config.yaml
d_mlp: 1856
norm_eps: 1e-06
bias: "none"
init_std_qkv: 0.0297
lr_head: 0.00456
decay_shape: "pow"
MLP neurons of a small language model. Each row is named by its layer, matrix (gate and up: input weights) and neuron, and shows model dimensions 501-596. Each number is 200 + 40 x the weight over its row's rms, rounded and kept within 0 to 999. A neuron's up and down rows have the sign that makes its largest values positive.
After each neuron's rows is what it responds to, as a language model described it from the Wikipedia text at the highest values.

L2.gate266,175,250,236,278,195,222,169,187,157,208,231,225,261,172,182,229,252,180,185,223,317,147,178,171,154,196,182,208,145,220,184,197,182,180,160,240,228,194,178,144,228,166,239,158,267,217,187,167,252,202,228,244,223,158,153,154,205,143,180,208,269,128,235,215,157,186,211,223,188,165,198,229,221,220,229,159,172,204,209,186,136,227,162,214,249,222,124,157,273,277,181,180,240,200,238,206
L2.up266,219,266,187,182,269,148,233,236,162,222,71,240,158,230,133,140,182,232,191,212,160,204,178,150,212,291,206,254,179,213,237,217,236,194,245,164,218,184,162,217,134,195,163,155,186,201,252,199,244,204,205,228,204,224,173,195,169,217,172,176,215,228,194,178,164,218,258,173,64,239,138,214,191,215,237,236,223,220,248,230,204,250,222,220,233,227,256,214,266,164,184,131,114,162,205,196
Structured table/list fragments. Fires on fragments inside sports tables and match reports: name-initial pieces in pipe-delimited rows (Sh), minute marks after goals (78'), dashes; prose hits are scattered.

L4.gate812,121,210,226,175,274,199,228,226,190,211,185,199,223,218,213,219,233,164,182,173,212,194,203,236,182,260,236,191,195,222,194,159,130,198,243,231,160,194,195,204,223,297,191,151,153,164,177,155,195,211,215,198,182,251,214,242,210,189,189,214,187,237,163,242,248,176,222,272,245,198,167,171,189,218,139,180,113,140,142,198,202,255,146,257,182,143,169,255,243,214,244,267,164,134,184,187
L4.up812,223,214,212,228,236,137,217,229,218,172,158,252,156,147,189,317,209,195,239,124,205,246,269,185,98,212,213,204,239,198,195,195,120,227,195,176,230,236,179,193,221,283,214,235,262,157,228,186,191,274,210,112,204,231,239,199,210,259,230,208,213,167,188,235,172,155,169,197,275,234,261,201,201,191,182,268,205,154,179,141,203,199,218,204,228,223,97,197,154,220,280,248,242,252,138,172
Sentence and heading openers. First token of a new sentence, paragraph, or wiki section heading, e.g. Production, Awards, or A after a line break.

L4.gate187,125,265,162,138,114,260,233,195,223,161,184,212,242,227,195,238,314,224,138,198,247,202,203,99,174,274,250,249,203,288,225,217,198,184,229,221,163,200,230,171,204,188,244,145,203,229,273,216,244,249,176,173,199,244,167,174,168,220,194,192,164,229,228,220,218,173,174,223,191,209,222,218,104,225,240,192,186,204,227,180,178,191,168,173,215,194,183,234,154,257,236,213,151,179,188,169
L4.up187,177,223,227,148,214,212,230,224,211,231,135,265,254,223,185,122,180,291,236,213,178,239,160,138,207,221,223,165,233,157,180,197,216,239,236,268,245,247,185,173,213,145,252,161,234,203,210,183,126,209,254,250,207,204,202,168,239,209,147,218,208,182,267,229,165,186,177,195,168,217,184,254,165,246,188,163,252,226,231,143,236,207,250,249,197,159,276,164,123,202,192,258,283,207,183,134
Sports tables and scorelines. Separators and name parts in football match data, such as goal-minute marks (14', pen.), table pipes, and club-name words City, United; also 's after a surname.

L7.gate214,164,185,188,222,189,214,246,233,264,188,206,232,132,183,182,175,222,190,203,158,129,161,202,263,197,222,194,169,261,208,228,170,191,170,213,208,211,206,167,218,255,224,199,191,189,234,224,204,195,238,245,221,218,97,223,170,160,214,168,150,233,242,223,192,152,161,269,206,259,187,146,215,224,183,212,241,228,143,124,214,216,202,242,213,172,158,204,221,231,150,230,187,180,206,149,213
L7.up214,179,202,311,184,216,198,244,183,207,178,144,296,167,208,150,277,128,180,240,199,228,214,213,209,202,208,234,221,228,259,150,214,208,215,163,245,237,197,206,147,169,225,255,267,123,198,197,167,304,229,163,247,223,203,204,215,159,171,182,228,182,150,200,236,192,189,190,237,177,173,230,269,209,185,189,217,153,128,243,213,205,200,179,312,131,188,202,174,245,225,211,241,235,247,140,134
Indefinite article "a". The indefinite article a/A, sentence-initial or after prepositions, verbs, and opening quotes; rarely "1" used as a count.

L4.gate1324,227,148,167,235,225,262,122,215,175,252,149,154,195,207,257,262,173,242,171,204,158,216,187,248,223,214,146,137,161,164,198,185,145,216,192,226,176,196,252,205,215,234,288,185,250,238,151,211,204,188,210,153,173,243,232,264,172,189,191,134,208,220,184,181,216,185,298,263,229,288,175,177,220,196,212,110,242,193,140,169,204,233,243,217,201,194,151,186,197,189,193,198,260,246,244,254
L4.up1324,142,242,259,215,212,211,185,217,175,179,217,159,157,193,331,238,214,202,207,160,196,202,192,203,108,145,172,152,183,161,159,195,157,114,167,256,255,177,133,242,182,205,199,186,144,233,190,263,209,146,206,174,172,168,168,197,154,215,242,212,229,134,220,195,183,214,272,157,210,223,170,215,199,229,146,249,130,270,152,200,207,273,207,201,152,204,220,152,263,205,194,165,230,175,214,164
Competition rounds and results. Ends of words in sports results and lists, mostly "round" after an ordinal (third round, qualifying round), plus concluded, qualifying, semi-final, dates, and name pieces in tables.

L7.gate709,195,178,175,167,147,227,194,148,232,152,105,280,202,187,171,223,144,191,175,224,160,255,218,201,189,140,170,216,219,259,205,187,185,181,203,233,151,198,165,251,157,170,240,262,235,172,153,127,184,145,213,191,287,221,222,258,163,247,221,172,258,191,214,186,205,164,248,225,281,272,195,279,178,184,253,239,137,157,224,256,235,201,195,197,203,230,142,182,208,225,142,187,116,127,243,181
L7.up709,310,176,184,244,174,207,182,203,152,138,197,205,272,245,221,225,243,156,189,133,113,153,146,213,179,78,165,176,175,244,147,247,201,152,205,158,227,178,238,125,247,123,218,203,223,193,182,223,224,160,185,214,161,229,218,198,168,215,298,166,215,200,191,195,228,118,170,187,218,149,213,172,162,157,180,233,155,226,209,162,142,235,239,182,191,192,114,151,184,109,260,246,203,149,203,259
Rank position nouns. Nouns completing an ordinal ranking or finish, especially place, round, week after first/second/twelfth, in sports results and chart runs.

L2.gate17,225,193,172,218,226,263,214,254,267,197,217,155,210,165,227,240,224,206,153,168,172,201,151,211,163,207,191,162,159,108,198,235,123,220,233,173,259,223,191,132,201,205,167,141,178,181,192,208,315,242,171,230,208,211,241,195,217,251,167,152,175,201,245,224,192,209,259,181,199,174,244,156,205,287,192,172,208,180,221,320,186,181,230,159,240,185,234,227,248,219,165,277,211,142,172,121
L2.up17,129,225,160,190,186,163,199,146,207,180,202,201,185,171,221,147,180,243,247,197,191,228,235,222,168,163,203,224,221,132,187,188,179,178,84,159,219,218,193,146,198,142,232,182,163,192,202,182,144,218,179,179,257,195,244,228,173,265,176,201,237,113,269,237,177,224,225,208,232,213,231,204,208,230,229,230,144,197,174,159,172,196,228,207,272,138,129,154,326,247,134,280,169,237,141,152
Competition round/stage terms. Words naming tournament stages or progress, such as round, qualify, finals, quarter and top level, plus numbers in table cells of results and election data.